Weights of a small transformer language model: MLP 1792 squared ReLU, 56.2M parameters.
MLP neurons of a small language model. Each row is named by its layer, matrix (down: output weights) and neuron, and shows model dimensions 256-351. Each number is 50 + 15 x the weight over its row's rms, rounded and kept within 0 to 99.
After each neuron's rows, "fires before" lists the tokens most often just after its 100 highest values on Wikipedia text that the model never trained on.

L5.down1679:50 57 48 58 50 79 40 47 64 61 57 62 57 57 87 57 24 51 60 54 24 37 20 46 39 46 55 61 67 61 52 69 67 40 38 55 36 66 52 45 63 18 35 47 61 59 51 45 63 32 24 38 36 40 49 25 56 83 46 53 87 41 48 39 49 53 36 55 61 51 55 52 52 70 47 35 46 29 70 41 58 32 58 59 45 56 59 30 57 63 49 43 66 33 25 66
fires before: "-", "all ", ", ", "y ", "n ", "w"

L4.down797:63 56 52 48 54 60 46 51 10 48 65 48 61 68 57 66 51 65 66 53 45 69 60 55 63 34 44 20 16 65 87 56 47 47 80 55 60 70 61 63 69 38 54 17 39 38 54 84 56 61 56 19 44 58 26 68 69 38 47 52 62 29 45 38 16 54 26 59 24 51 50 23 40 71 65 59 58 53 84 42 64 56 37 35 61 64 86 57 81 52 68 57 39 80 16 39
fires before: "| ", "Cup ", "to ", "first ", "Al"

L4.down1037:65 18 65 48 47 30 43 46 41 50 77 57 82 49 48 84 70 91 59 55 28 55 56 50 48 40 42 52 05 39 40 59 32 55 60 44 60 45 82 66 46 50 48 65 35 81 81 53 46 66 58 74 46 40 55 40 57 46 34 54 42 41 81 38 46 59 29 65 42 56 25 18 58 33 34 22 85 90 75 57 46 45 56 54 29 69 48 53 45 60 57 44 62 70 60 57
fires before: "ts ", "ed ", "ted ", "e ", "es ", "le"

L17.down758:48 29 40 67 37 76 25 50 50 61 60 68 55 35 37 76 20 60 40 49 46 50 57 58 59 79 18 69 42 43 48 35 57 55 67 60 57 19 55 28 50 63 30 68 84 99 41 51 59 41 36 34 53 68 71 57 56 32 14 53 55 57 42 65 21 48 34 32 45 55 63 54 71 42 49 64 63 44 63 50 48 55 48 51 59 53 58 49 80 68 50 40 37 83 47 71
fires before: "of ", "to ", "and ", "for ", "that ", "in "

L17.down1096:52 53 43 58 57 29 53 43 21 75 29 74 48 58 57 41 51 54 62 45 48 61 35 58 48 57 58 26 72 29 59 46 42 33 50 57 55 53 64 51 41 60 38 29 56 19 52 65 51 42 53 24 65 59 53 36 51 51 54 38 52 85 57 67 25 45 47 57 74 34 64 68 46 56 34 31 58 52 40 59 41 34 51 70 36 60 71 55 72 41 33 66 37 23 58 31
fires before: ", ", ". ", ".", "=="

L5.down959:68 39 30 34 58 33 33 53 45 38 54 45 30 52 24 64 35 48 64 36 11 48 68 20 71 44 75 53 21 49 61 66 58 17 31 44 49 31 55 78 51 55 66 56 58 40 73 63 41 58 67 84 54 46 37 33 69 51 62 55 36 52 55 47 40 58 29 64 48 49 37 64 69 55 66 42 80 54 70 61 44 47 44 57 67 70 71 26 46 57 59 40 51 49 40 66
fires before: "ts ", "em", "t", "ted ", "ts", "t "

L17.down162:57 43 57 82 86 76 56 75 54 16 38 75 76 47 75 60 29 30 78 63 29 54 51 54 53 73 29 51 34 48 48 59 42 62 55 45 42 60 49 77 55 27 50 50 48 24 38 41 49 28 56 30 62 40 61 88 57 35 53 51 36 58 44 37 32 29 51 73 61 56 37 11 71 43 30 49 68 24 56 66 45 43 26 41 72 44 62 49 48 49 46 69 35 51 55 51
fires before: ": ", "s", "): ", ":"

L5.down205:66 58 63 37 69 99 28 41 37 43 58 14 32 43 39 51 60 67 34 29 45 56 39 57 60 68 30 52 34 58 60 40 60 58 37 40 24 53 71 34 42 45 31 56 62 51 69 61 47 38 52 31 52 74 63 72 35 70 52 80 31 37 66 45 59 67 50 59 47 44 35 40 43 41 29 26 70 80 49 43 33 64 78 24 52 27 52 75 55 79 57 59 70 66 58 52
fires before: ", ", ". ", ": ", "s ", "."

L4.down835:51 50 37 60 59 53 61 37 39 26 27 56 48 55 23 45 71 44 35 39 48 55 46 54 74 83 70 44 57 68 24 07 24 45 46 74 71 51 38 67 54 35 44 54 67 45 43 25 49 64 36 59 39 34 57 44 66 67 62 79 35 55 91 43 84 74 65 48 54 47 63 73 19 50 08 44 47 79 54 65 50 64 44 60 42 46 59 48 51 43 32 55 29 50 91 58
fires before: ", ", "\n", ". ", ": ", "s"

L17.down294:61 45 54 65 59 63 42 49 29 54 26 45 57 39 49 22 37 77 56 45 65 38 31 29 34 44 48 46 52 53 72 65 46 21 34 65 67 39 56 64 58 61 43 57 59 51 25 67 30 47 44 50 75 45 69 35 29 50 40 34 67 61 43 47 49 45 59 53 48 61 69 50 75 33 63 76 32 46 43 52 52 64 80 48 28 80 51 60 42 36 39 30 09 45 42 43
fires before: "was ", "is ", "(", "are "

L4.down1410:49 77 65 36 71 33 55 44 57 44 57 26 58 09 29 44 36 78 51 55 36 64 36 62 42 34 51 46 19 57 83 40 37 45 56 11 63 43 38 84 23 61 41 67 67 47 20 25 48 43 26 69 64 48 62 18 44 61 48 48 80 53 39 26 55 46 67 46 61 46 51 59 49 48 63 43 55 58 44 40 65 57 62 23 76 50 00 62 81 52 55 30 53 35 63 67
fires before: "a", "al", "er ", "a ", "ally ", "er"

L4.down126:59 96 47 60 23 42 41 48 39 56 78 49 46 33 64 51 37 29 22 26 49 67 54 29 41 44 40 45 29 50 32 57 76 51 63 40 77 42 26 59 53 67 51 62 51 48 50 46 50 48 42 56 64 41 58 33 50 49 69 38 36 79 64 10 53 33 38 54 69 40 47 45 69 15 78 39 60 73 80 83 58 24 41 59 58 51 41 27 44 39 56 40 44 39 42 55
fires before: "| ", "lost ", "— ", "|"

L4.down132:52 37 49 64 37 55 68 43 62 75 45 70 78 46 62 76 55 61 53 49 42 26 30 42 32 54 50 62 67 59 39 66 72 42 57 31 23 34 50 40 43 59 26 46 50 46 55 45 53 59 09 38 34 66 73 52 50 63 17 52 74 28 70 55 18 30 43 30 70 53 44 41 47 88 52 23 66 48 62 41 46 42 43 46 54 91 56 37 62 52 48 47 58 23 28 60
fires before: "-", "ed ", "s ", ", ", "n ", "fin"

L17.down1719:36 44 56 49 46 52 54 76 45 57 48 36 48 52 60 89 74 48 51 44 47 50 42 46 20 58 41 43 19 35 40 45 40 36 47 49 62 52 39 52 37 47 38 52 65 45 60 49 40 62 58 35 47 50 48 67 53 43 42 69 54 64 33 51 32 67 68 43 46 33 39 65 46 46 21 42 31 05 37 67 46 61 54 73 50 50 55 61 92 61 59 48 63 77 58 48
fires before: "| ", "ut", ". ", "8"

L4.down1204:40 52 39 37 32 38 51 49 76 46 65 29 36 43 48 63 58 24 58 43 76 27 37 25 60 71 44 47 33 30 46 48 29 58 64 53 46 61 78 56 42 20 44 56 55 70 37 67 28 46 56 38 47 28 63 55 49 32 51 38 64 34 43 56 54 47 42 44 36 43 63 51 92 41 42 57 39 70 53 51 51 59 42 48 49 66 46 17 63 43 64 70 76 34 71 38
fires before: "\n\n", "\n"

L17.down1593:44 34 39 38 35 62 54 00 51 40 44 16 58 57 57 41 60 49 53 46 94 54 25 55 56 62 49 60 30 19 64 50 40 63 40 41 46 46 57 69 49 36 67 34 57 31 54 44 77 53 48 38 19 33 05 56 45 67 28 50 79 46 55 43 33 49 62 39 48 63 35 50 50 50 36 44 61 46 55 36 50 54 54 63 17 51 46 66 54 50 55 39 63 66 40 43
fires before: "| ", ". ", "|---|---|", "(", "os ", "|---|---|---|"

L17.down1709:21 73 57 50 50 37 47 46 68 52 41 45 49 51 79 40 58 45 60 48 45 27 46 15 30 38 46 52 32 52 43 57 56 56 71 48 48 70 64 44 29 66 56 54 62 54 57 52 37 31 39 36 57 54 45 26 41 30 73 84 73 32 35 48 39 71 61 45 39 35 42 39 45 25 64 08 37 58 12 43 71 51 16 46 20 56 52 57 50 19 44 42 54 48 56 93
fires before: ". ", ".", ", ", "s "

L17.down917:35 48 58 30 84 53 51 40 45 48 69 15 55 51 48 61 64 42 31 57 48 34 48 53 35 60 74 53 73 59 29 49 33 24 62 36 31 61 62 59 37 69 67 41 47 41 71 33 67 52 61 53 60 07 36 40 53 55 51 56 45 64 59 73 64 54 33 61 80 37 55 44 51 48 50 59 71 42 54 44 49 43 32 55 51 54 36 11 71 72 62 57 44 57 25 46
fires before: "|", ".", "4"

L17.down1763:45 76 39 62 67 53 47 43 58 73 55 46 39 39 47 69 53 37 83 51 53 33 59 46 54 50 07 45 55 70 67 46 55 55 68 67 77 44 29 52 47 76 59 16 32 60 64 54 52 42 39 44 22 59 36 64 61 46 81 53 45 58 32 25 53 65 49 51 68 40 36 44 65 58 44 72 28 53 30 42 36 42 69 80 28 51 43 53 55 38 30 76 46 62 59 37
fires before: "\n", "==", ", ", ":", "\n\n", "up "

L4.down760:81 50 56 56 23 44 44 55 63 44 55 61 24 37 51 52 48 38 52 24 56 37 63 59 53 20 62 62 62 52 56 50 42 57 63 34 79 51 49 50 63 26 37 33 52 19 38 25 59 60 59 40 59 75 55 35 70 54 70 27 49 56 46 72 40 65 34 48 17 71 39 56 29 67 70 40 45 54 60 49 24 59 57 35 39 61 40 61 55 49 77 44 47 57 25 55
fires before: "| ", "==", "===", "- ", "=== "

L5.down802:52 40 52 55 53 51 57 34 53 52 52 59 58 23 51 43 57 71 63 41 74 60 56 62 21 61 70 27 48 52 38 50 38 66 47 59 41 45 50 48 71 34 45 79 62 77 39 68 34 40 50 57 58 53 41 22 38 36 39 53 55 57 53 54 40 46 46 55 56 48 49 40 59 42 30 36 27 09 52 50 65 60 51 50 41 64 38 44 61 29 29 39 61 41 53 58
fires before: "==", "y ", "y", "ic ", "ical ", "s "

L5.down1791:57 34 60 29 44 54 29 40 81 52 85 64 60 49 42 29 40 59 46 35 79 34 50 48 54 41 36 52 52 62 22 58 15 27 45 59 60 49 33 50 79 70 49 48 35 54 37 51 30 49 42 55 42 73 32 34 48 45 59 39 67 44 29 50 40 49 43 52 35 40 47 27 70 61 54 38 52 60 74 59 52 36 67 45 65 62 32 55 51 33 54 53 54 47 31 43
fires before: "| ", "|", "resul"

L4.down837:57 79 37 27 55 38 59 60 77 73 58 53 42 92 51 60 50 69 31 58 40 55 57 42 50 44 14 46 71 68 41 31 78 45 40 38 21 62 47 45 54 56 68 50 39 42 56 45 32 82 50 49 43 14 33 24 33 61 38 66 52 52 38 42 49 87 34 58 38 50 25 68 30 61 59 56 39 44 46 54 37 27 66 63 48 40 31 64 58 61 53 65 45 71 59 58
fires before: "| ", "|", "Con"

L4.down1356:75 39 41 48 45 76 54 53 56 66 59 28 55 64 42 68 28 35 61 53 75 41 49 48 56 40 46 24 65 27 58 51 60 38 45 57 26 70 46 54 43 40 53 52 66 45 46 60 41 38 36 44 32 18 57 51 68 52 52 62 29 33 46 38 32 64 62 55 59 74 47 52 46 74 54 76 35 51 41 33 40 47 40 49 79 58 54 48 56 57 66 59 94 58 55 49
fires before: ", ", ". ", "–", "s", ") ", "-"

L4.down1350:44 36 45 36 55 57 52 49 59 62 36 69 55 47 67 14 51 77 47 68 74 50 48 16 47 64 26 41 48 52 41 62 42 34 57 16 54 50 58 66 47 55 51 29 53 74 32 65 47 53 49 40 60 70 41 60 44 66 46 46 52 54 45 38 35 48 49 50 33 79 47 55 42 72 48 21 53 39 72 59 44 33 34 66 51 57 36 62 58 27 57 26 53 35 51 30
fires before: "| ", "|", "mis", "ject ", "z"

L4.down565:24 53 53 48 51 47 67 37 67 38 27 81 17 52 40 62 37 65 70 58 65 56 38 49 40 33 40 58 15 06 35 41 64 30 52 42 31 54 53 43 45 54 57 37 79 75 52 86 59 64 46 60 33 61 59 35 46 63 40 49 69 69 43 57 65 50 48 57 57 57 35 58 81 68 59 50 29 29 40 69 40 41 52 62 31 51 27 57 57 51 61 42 26 51 48 57
fires before: "is ", "were ", "are ", "was ", "in ", "has "

L17.down1208:32 36 50 55 35 45 44 46 65 57 42 20 52 55 65 48 53 65 47 55 66 66 51 54 44 44 53 64 48 43 85 55 52 68 60 60 43 75 41 30 69 70 48 62 50 50 48 65 43 32 50 18 38 45 61 53 21 63 64 40 53 40 36 46 70 42 26 49 49 72 27 47 57 52 66 44 54 36 29 61 76 38 37 37 52 54 41 59 42 46 46 58 43 56 74 51
fires before: "| ", "|---|---|"

L17.down880:55 67 80 32 64 61 47 74 85 64 46 62 75 32 41 63 52 41 50 68 46 30 70 56 53 52 38 52 62 46 64 62 54 62 56 35 38 28 76 66 34 35 24 36 78 49 41 52 11 65 61 60 42 49 59 47 78 38 63 37 26 54 44 47 42 38 36 56 51 72 51 57 70 63 58 53 33 66 35 38 50 56 45 48 16 87 54 42 62 35 61 58 43 56 28 54
fires before: ", ", ". ", "h", "h ", "."

L17.down1717:31 47 48 68 42 37 68 48 52 60 39 63 64 52 59 42 61 70 69 37 73 16 71 65 48 45 57 30 50 60 22 39 67 60 63 50 45 53 18 66 60 57 64 63 35 39 54 36 29 52 62 50 42 55 41 96 48 66 76 37 42 48 40 45 40 61 35 50 59 68 35 27 76 35 56 59 73 48 71 46 73 56 34 32 61 36 48 54 42 45 61 23 78 10 29 41
fires before: "| ", "1", ","

L17.down83:63 47 58 40 37 62 66 42 52 53 43 31 75 55 72 52 36 62 29 58 45 52 24 48 48 72 50 60 24 63 66 62 22 34 48 49 56 40 66 61 27 57 65 59 89 46 53 61 32 78 53 42 47 46 67 75 56 56 51 55 44 61 58 36 40 47 53 61 56 67 47 33 57 41 50 62 46 21 39 24 71 89 59 59 26 30 57 40 55 54 49 10 64 69 61 58
fires before: "of ", "and ", "for ", "from ", "about ", "to "

L4.down774:53 75 47 36 29 29 87 53 44 18 47 38 34 51 85 47 57 59 45 41 52 43 50 78 42 45 66 47 73 35 49 53 63 56 50 60 67 48 41 41 40 67 29 62 68 45 48 45 57 54 61 47 56 09 47 48 23 64 21 26 50 52 52 61 55 64 56 42 38 73 68 76 51 52 37 24 13 53 49 48 55 57 59 49 52 18 62 56 43 48 30 50 32 45 62 69
fires before: "ture ", "p", "tural ", "tic", "ture", "x"

L5.down1137:46 68 11 41 29 49 56 63 42 47 51 38 63 58 53 42 39 60 50 55 42 43 55 36 46 40 54 28 71 32 66 43 39 54 75 66 63 45 32 41 49 42 37 14 51 35 53 54 54 32 49 37 49 40 34 61 45 64 40 47 52 61 74 49 28 44 70 69 49 77 72 62 48 30 41 40 44 48 47 57 55 43 90 48 51 28 68 61 51 35 30 62 31 56 58 47
fires before: "==", "\n", ": ", "| ", ", ", "/ "

L4.down934:53 55 53 31 22 57 47 52 45 52 50 36 32 72 51 41 48 84 58 36 85 31 25 68 51 81 53 56 60 50 39 63 36 57 33 34 45 30 53 44 56 66 52 43 64 42 27 55 47 55 18 42 48 48 35 27 48 65 60 47 49 37 50 69 37 24 35 37 51 67 64 02 45 34 60 35 29 41 53 41 71 40 72 70 60 62 63 39 69 23 39 77 60 75 13 36
fires before: "==", "y ", "y", "ic ", "ical "

L17.down1134:42 73 68 46 40 52 49 38 87 59 50 36 22 43 59 57 48 44 63 62 62 62 59 40 29 56 18 44 62 55 55 22 42 33 44 55 30 58 31 62 51 61 27 54 31 32 37 64 46 31 53 61 66 79 49 62 43 48 00 60 40 61 60 59 44 47 28 39 43 42 49 24 42 49 19 69 45 58 28 51 07 55 66 39 40 54 39 63 44 27 58 23 51 59 81 32
fires before: "by ", "in ", "on ", "ed "

L5.down1079:45 61 77 47 49 31 59 66 25 56 56 45 61 55 36 26 52 45 29 31 41 51 22 32 42 71 58 62 43 52 41 37 64 67 18 53 53 59 38 36 48 51 58 36 49 60 69 64 71 86 60 59 53 44 36 70 52 49 70 52 54 50 65 68 36 44 45 46 45 41 48 68 22 61 32 38 42 62 33 45 72 69 64 37 57 35 31 65 32 29 47 24 74 55 61 62
fires before: "| ", "to ", "of ", "(", "K"

L17.down1421:28 73 55 55 68 38 45 48 41 36 62 35 62 40 37 69 28 60 54 52 30 47 43 43 61 46 64 50 37 37 60 59 39 38 51 62 50 43 33 74 47 22 52 61 51 21 74 38 42 35 51 45 31 34 45 41 44 26 61 40 35 53 58 47 59 56 38 15 80 58 62 46 56 45 34 71 70 55 58 25 66 52 45 32 91 22 57 49 33 52 01 21 64 33 59 52
fires before: "the ", "by ", "a "

L17.down1540:67 61 65 56 74 31 60 51 59 59 60 66 43 18 59 50 36 51 18 32 30 60 35 38 77 55 31 45 79 28 55 43 41 62 56 31 53 53 45 33 32 67 22 37 59 46 43 50 21 35 54 09 68 91 54 52 54 65 30 42 58 37 42 33 43 17 36 57 58 59 41 46 24 79 46 64 58 56 31 54 73 32 39 67 32 74 59 70 72 21 50 34 65 52 79 41
fires before: ". ", ".", ", "

L4.down460:49 53 40 51 33 23 69 73 48 34 50 46 56 60 60 27 33 64 43 45 65 46 44 36 71 63 41 47 42 51 37 57 53 39 38 25 47 49 43 17 20 47 23 43 60 62 46 54 56 58 56 42 49 69 60 62 58 39 52 63 39 60 62 64 30 64 41 71 61 62 48 54 75 45 37 38 46 43 53 41 55 45 50 73 55 71 53 11 40 39 60 44 50 31 57 25
fires before: "| ", "|", "ial ", "i", "ed ", "s "

L17.down1390:31 49 79 40 66 56 27 63 42 63 37 37 66 39 55 35 62 70 51 53 63 81 46 33 56 33 35 74 74 74 30 33 48 40 54 54 65 35 46 68 50 57 37 80 54 63 71 44 62 47 41 53 40 51 46 33 43 61 61 40 50 75 55 56 60 61 28 29 48 42 39 68 44 85 52 57 58 98 73 49 34 45 59 65 28 63 38 68 43 69 59 62 55 62 33 39
fires before: "| ", "|---|---|", "om", "olog"

L17.down367:51 69 37 43 56 51 78 47 57 55 51 30 52 48 47 63 54 28 36 41 43 39 51 44 50 34 31 51 72 44 56 40 39 60 70 28 50 52 43 53 59 49 46 38 56 62 24 44 19 13 88 45 58 60 45 43 70 59 95 46 72 78 57 41 76 32 61 76 59 27 56 32 70 56 49 55 53 50 46 70 42 85 46 64 50 71 42 48 65 42 45 75 52 45 30 65
fires before: "\n\n", "\n"

L17.down833:61 46 49 37 43 42 57 75 47 31 46 58 41 43 65 32 50 61 57 58 58 33 32 42 65 45 39 34 64 32 46 31 54 44 41 44 73 24 52 54 71 33 44 41 62 50 39 47 45 69 55 52 41 47 58 51 44 55 42 35 56 71 58 47 29 62 42 66 57 48 24 53 47 61 55 54 39 45 58 74 48 47 75 21 62 45 22 57 45 59 65 70 08 68 56 37
fires before: "| ", "|"

L4.down116:64 78 70 37 46 65 40 41 53 64 72 39 53 36 38 19 36 76 66 53 47 24 50 44 47 67 49 31 58 48 54 42 74 71 34 27 53 60 38 51 38 65 52 33 66 27 25 43 27 38 40 64 45 42 58 43 50 55 60 47 51 59 61 55 41 59 41 39 73 41 41 57 50 48 20 61 42 28 65 74 43 40 33 43 64 37 47 52 80 37 68 45 45 50 65 29
fires before: ", ", ": ", ". ", "pe "

L17.down594:43 40 42 65 36 54 64 32 51 37 64 38 70 62 41 13 62 66 39 52 30 69 53 24 52 52 41 37 44 24 71 67 38 46 53 58 56 41 46 39 37 55 58 32 84 47 71 55 58 48 61 31 52 61 51 66 75 77 71 19 66 54 27 67 29 44 09 68 60 31 37 52 39 65 40 43 45 56 19 32 52 37 56 52 71 66 81 54 45 48 56 30 52 45 73 50
fires before: "| ", "(", "and ", "– ", "as "

L17.down121:45 68 46 50 34 64 51 60 53 62 57 56 66 66 57 61 53 55 25 54 63 54 40 29 42 59 59 52 38 52 34 40 68 61 48 68 51 82 56 58 63 59 43 51 64 56 45 51 56 30 60 55 72 30 36 42 46 54 49 29 51 42 55 79 41 58 28 52 45 38 33 42 36 60 58 63 56 57 41 28 71 43 43 56 58 76 53 23 65 23 58 67 54 51 45 59
fires before: ".", "9", "0", "4", "w", "53"

L17.down402:65 51 31 47 55 44 33 65 63 33 34 55 58 34 74 59 56 64 47 41 37 60 35 63 64 53 52 51 55 45 53 26 56 37 78 72 66 92 40 38 33 38 38 42 59 72 37 72 48 47 34 47 44 51 33 10 37 56 50 48 54 55 32 60 76 46 42 58 60 37 48 69 33 78 31 40 53 34 58 58 53 30 19 63 35 45 70 67 51 36 58 61 40 68 67 58
fires before: ", ", ". ", ".", "ing "

L4.down838:50 66 26 43 17 42 51 27 75 51 46 23 68 75 51 57 52 89 26 43 34 28 50 60 66 52 20 64 39 46 53 40 55 61 38 16 47 59 57 40 40 40 36 39 38 44 78 26 30 39 51 57 76 80 49 74 58 75 73 35 74 65 58 51 76 71 43 72 45 85 27 64 84 50 47 44 59 51 47 61 31 84 56 46 67 62 47 45 43 54 43 53 59 55 63 40
fires before: "==", "\n", "\n\n", "The ", "In ", "== "

L17.down1048:44 36 54 52 75 32 33 67 74 25 53 29 36 69 74 36 37 34 34 56 76 57 47 36 50 26 65 67 53 61 31 40 18 24 58 45 35 63 57 68 71 18 50 56 70 51 33 32 57 56 45 44 53 59 31 38 69 67 69 78 41 39 53 32 43 22 66 47 54 61 52 43 37 47 35 67 68 36 50 65 73 46 46 57 30 26 50 37 34 39 67 51 62 62 53 72
fires before: ": ", "\n", "| ", "s"

L4.down37:19 39 46 29 59 40 52 49 62 41 42 47 75 60 54 75 43 75 59 62 45 46 88 18 42 50 56 57 29 33 57 17 66 39 54 45 38 18 40 69 33 94 45 39 73 42 46 35 46 63 65 74 44 61 53 44 50 83 67 56 72 64 63 41 52 42 62 61 70 50 72 52 65 50 42 61 64 69 55 40 50 44 33 71 46 57 42 51 53 53 54 48 23 44 39 41
fires before: "\n", ", ", ". ", ": ", "==", "."

L17.down1181:66 34 38 52 34 46 68 42 37 49 41 49 32 66 36 25 50 42 34 64 25 19 39 65 44 67 36 80 49 42 41 64 66 59 48 78 60 43 54 45 31 60 49 29 55 63 37 70 29 46 51 68 78 50 69 66 57 69 27 34 58 59 24 33 23 39 45 53 55 55 49 77 46 57 62 65 35 21 37 60 81 65 43 54 49 52 39 28 52 72 32 54 41 50 86 39
fires before: "| ", "of ", "pe"

L17.down1035:63 55 69 41 37 44 23 53 42 58 43 22 42 26 32 51 62 41 25 38 65 66 42 26 46 90 37 41 38 26 63 46 36 62 52 57 28 11 35 63 64 54 61 46 48 32 43 72 57 21 45 45 72 77 55 49 43 50 34 40 49 54 32 70 43 20 61 65 58 56 77 65 57 29 68 32 50 43 35 49 39 54 32 65 25 47 54 46 29 42 61 48 32 54 20 66
fires before: "of ", "and "

L4.down1179:35 06 50 42 57 46 75 82 61 65 67 52 71 28 25 29 51 71 70 52 49 50 65 65 71 31 75 35 57 46 55 60 54 43 85 68 67 50 23 45 23 66 73 60 41 68 39 37 64 48 46 59 56 59 34 45 21 73 54 69 63 64 69 65 51 62 51 59 55 69 43 73 47 17 61 07 41 62 53 47 79 56 50 54 56 62 31 59 40 54 31 80 54 78 62 61
fires before: "| ", "- ", "ers ", "er "

L5.down367:46 59 69 56 40 38 65 36 64 58 48 42 34 43 68 56 27 73 16 66 55 54 46 55 69 42 74 35 51 43 42 60 85 28 64 45 51 44 27 72 53 53 68 44 43 27 65 50 51 63 41 63 56 47 59 25 34 62 36 58 59 53 47 58 51 59 49 32 28 50 61 71 21 29 70 31 40 49 62 55 45 42 70 49 68 18 36 63 34 62 71 69 28 40 38 38
fires before: "ot", "to ", "p", "ured ", "tic", "ec"

L4.down931:49 31 57 41 49 50 72 42 40 21 53 27 48 31 65 54 64 59 42 68 55 60 77 57 39 20 46 33 22 41 52 43 57 67 41 50 49 58 64 74 57 67 55 75 79 43 59 42 42 61 35 57 49 38 47 62 46 65 40 38 64 57 65 39 54 46 31 72 74 48 71 21 64 32 53 35 80 50 58 34 75 56 61 56 30 76 35 36 28 43 67 46 69 43 77 25
fires before: "ed ", "er", "e ", "ing ", "er "

L17.down1789:54 35 41 48 29 49 21 37 62 26 48 39 44 57 48 50 66 51 62 30 40 46 46 61 66 42 42 48 37 54 61 63 64 62 60 70 56 58 38 80 34 63 46 24 40 29 34 46 61 27 60 49 58 55 65 40 43 35 50 44 43 37 72 53 29 77 45 57 50 82 57 55 55 26 67 58 41 48 39 47 47 38 47 74 52 48 84 33 57 65 36 68 66 49 28 37
fires before: "| ", "first ", "otes ", "/", "W "

L17.down53:46 52 44 39 83 33 39 36 36 38 26 48 46 32 74 74 27 54 45 51 44 61 00 69 61 46 58 45 36 69 49 57 43 41 47 35 41 38 73 63 29 57 09 45 59 52 38 41 45 37 40 59 68 41 22 43 75 60 54 20 54 48 67 36 47 52 47 43 47 39 35 34 56 47 34 46 58 47 51 57 41 41 62 39 40 65 61 60 60 29 49 39 33 43 58 53
fires before: ", ", ". ", ".", "\n", "' "

L5.down333:63 65 61 20 53 62 60 39 62 42 53 15 36 18 48 37 63 61 59 75 54 37 64 53 74 28 40 58 68 42 76 38 61 60 67 56 42 77 63 49 53 79 69 41 52 47 56 55 21 57 49 61 45 49 46 45 33 49 47 58 67 08 47 48 51 43 49 71 51 33 49 79 80 47 67 43 57 37 35 62 23 60 53 75 51 21 61 37 73 43 40 50 57 22 45 75
fires before: ", ", ". ", ".", ": "

L5.down1631:59 63 38 25 62 49 69 36 44 38 39 63 63 89 40 60 36 59 35 09 65 50 54 48 49 68 53 32 36 16 41 51 34 33 46 45 48 40 47 55 46 56 34 39 52 63 81 27 84 51 46 63 58 75 55 58 23 43 81 58 63 45 59 54 51 56 50 59 51 59 53 27 49 67 52 46 70 42 53 58 29 30 48 26 57 60 33 52 53 72 48 52 78 43 50 59
fires before: ", ", ". ", "ally ", "ary ", "al", "."

L4.down713:37 38 50 47 10 42 65 41 63 43 70 51 32 57 18 62 35 40 94 18 55 46 68 69 41 30 69 70 65 16 57 58 45 50 50 48 68 51 38 18 43 50 67 47 45 41 38 38 54 57 51 52 44 69 47 36 47 59 63 50 52 38 46 54 64 84 42 68 27 76 42 77 39 49 67 46 57 47 53 49 53 54 45 74 70 72 35 47 68 41 72 34 56 39 43 52
fires before: "| ", "===", "==", "=== ", "- "

L4.down1573:44 22 56 63 57 58 35 59 11 53 31 39 48 66 41 62 40 35 45 34 42 52 31 39 62 55 35 66 55 59 52 38 34 61 62 49 50 39 55 48 66 60 31 50 46 59 44 27 53 64 44 45 22 61 49 01 81 37 30 70 39 63 59 56 34 65 69 48 53 26 61 34 46 58 64 44 36 37 69 60 68 85 49 64 59 60 35 78 46 72 39 59 81 72 66 77
fires before: "- ", "| ", "|---|---|", "|---|---|---|---", "|---|---|---|"